Weights of a small GPT-style language model, trained from scratch on English Wikipedia.
Size: 10 layers, width 384, 12 heads of 32, MLP 1536 GELU, vocabulary 4096, 19.4M parameters.
Training: a variant of Adam for these matrices, 637M tokens, 9717 steps.
MLP neurons of a small language model. Each row is named by its layer, matrix (down: output weights) and neuron, and shows model dimensions 32-127. Each number is 500 + 50 x the weight over its row's rms, rounded and kept within 0 to 999. Numbers have three digits each.
A block is one neuron, or neurons of one layer that tend to fire together. Before each block is what it responds to, as a language model described it from the Wikipedia text at the highest values.

Responds to: Prefix pieces and year spaces
L3.down237:506431513486503389464494536521491503465431481533540615546479358511534479442492542412407530462534482649419510548532480530491472499405541502604477533556498496474504550533523525544506539493504562503479561487545571445482585508401505398400414549500473547469602437563509472503504513437531400513
L3.down362:449440490523458579523571479542525555492510539441488558519475529594461552454476542508521439439446385535550497540474433437599420539473568597479470469454506443445438494439605580564545549472443537462505470524514548372538572502499473528488572515521554514416472501512445508504381515551524588463
L3.down631:553558504437515543469487437464491487502516516515475507525456434544514574461390475465469514487489548541349541440488407632469393380444550504457524482517486520441507567528556515528495466567476563427468426386524538482539498530599565473490417594410463481465396408525494471548539499614504438568
L3.down977:431502631455512487484492536482592526514457464514509516427537492474518519519462486560467540514479499442518523488482430561500447511459542514584487479528533519380577565500449522544469457579449511524503389429470524481465496483443540533479568505498478453588497464412490517567492486545526479548

Responds to: Year-number onset
L6.down1008:569544539574583610484514487521502535485503482450514559512495477480483491559470531525459591502435476630489467519499405460542528509459489493485416396525444602584522390449497522493461490546449567543545476460459479492553464519495448552539450493503476586457336617463542441536507395526517500454

Responds to: Determiner after a preposition
L4.down80:459446479439510635592526458585522453493520429492537542489540572458474536486533471579504575535570450421442526446490460448498502515560470596466500521502536473501392553537515461549597437481529542497495483510436480505482468547537539459476539532481539440572315489498532527474518490558580496410
L4.down714:480494486510560483537480479539482477489485559498582544509526517419534460503377490504618505466522449469531573484432557417465358538552517482507389470542469500487367493469524504536440501469582452484500547541478468542454169504479483428595534515440496472510725431485465529616447497522545614504
L4.down1410:474485494456558519465478589429555548516490439447599535531510494480472554555508504421479462534487487438492448504546487560474522457469515536590487481505544497572547478476426471615416518475521459560597485521472511512516337648521455474491441515537498554545509451487473478463466606488515465470
L4.down1443:547415512390463481507564542429543594565493456571472526485464516509420470574413560478466493500458522512523536498425437444506551573519449570467591402479512591553528553458515499433448494480535501477459570527508503522517303549529466452505518472473540581598339493508518431601330504513509523479

Responds to: Word-initial tokens after prepositions
L6.down1390:508552455458498514602519517510524546453558490473501508495557489476534530528523538474470467489515541529491468508485556494499604495424519455564513461595516491461493566563517488520532495511445450512509465524448521513489583504528409478537465438462479485543359512518431523451490479430503500487

Responds to: Space before year
L4.down516:438512462478546498428507553510467491487542539582549466495491608444600533499556481526498432515466523564515608481457427440459462525552608526468416476559499433540541561445509589361601588448523459498431481469520569422531546469509418498522517534406470471548479441527510533497453487413431543347
L4.down1227:484463473465482585456507460459546432499473559461479512512497494427541414412515546452516551456549488541468514540493502535472412510507421524547478494479553500465556534607412446466428517494515450549607547483497494405542520493465506488475592460501380365473545383557441347542440474488439513533
L4.down1294:476580494615553509498559553490463519414572502566436468546496477531455516581484503422417514469479480585523464522588531481506482549507570483437519522424475500445524404425475519448480473564463581561410528555590438442551637421542468501396558473417547451519419485561502504509506489527495449528
L4.down1375:479485464519591457449528520514524447449469492417486597543493421497581503488579502396416540525478518599598434588536499465488525480412563534497491539480518592443549513516510555525513483453470618539516487564546382515546573581470488520397482539563601573519485516587561450496503495455505458493

Responds to: Quantifiers and dates after prepositions
L3.down427:435558469530531449470434530504473474521489472469452444568552463509487533565448433434482454490504535482500421494477474405470492579530517453499606534450479476521526549455493523533564544499495541455447500616392560430464492533495480389532532432412524458581560524579417473564590565536618442414
L3.down905:534436543449484482483531518570441519414489460591438520492514531549505525485577535329473524548435476526514518562516550547423519471472541566394418588567472504604488585521456345501484572503519494491502510523553512554507498546543550590418431523490533428565521511542492434539535477570503530532
L3.down1111:554508569483630390459570540501501522448549461418601537484497505511554535420480419446526510498511523456413425441546503387499575494479542571478517517506473527467495399568426454558564406413549563503478498500507560496449507492481542572468529476452575514505347540509566570440452506433611395499
L3.down1511:468506422433448463483550471563514516406526449468504510443498503491538444485569505491409556550572402556538482628524551505480481517466537534524527516566446457457562513507528437365547505450470512570443454533538411569521554521549563563495412473444464533521372494515420528484544504482427422471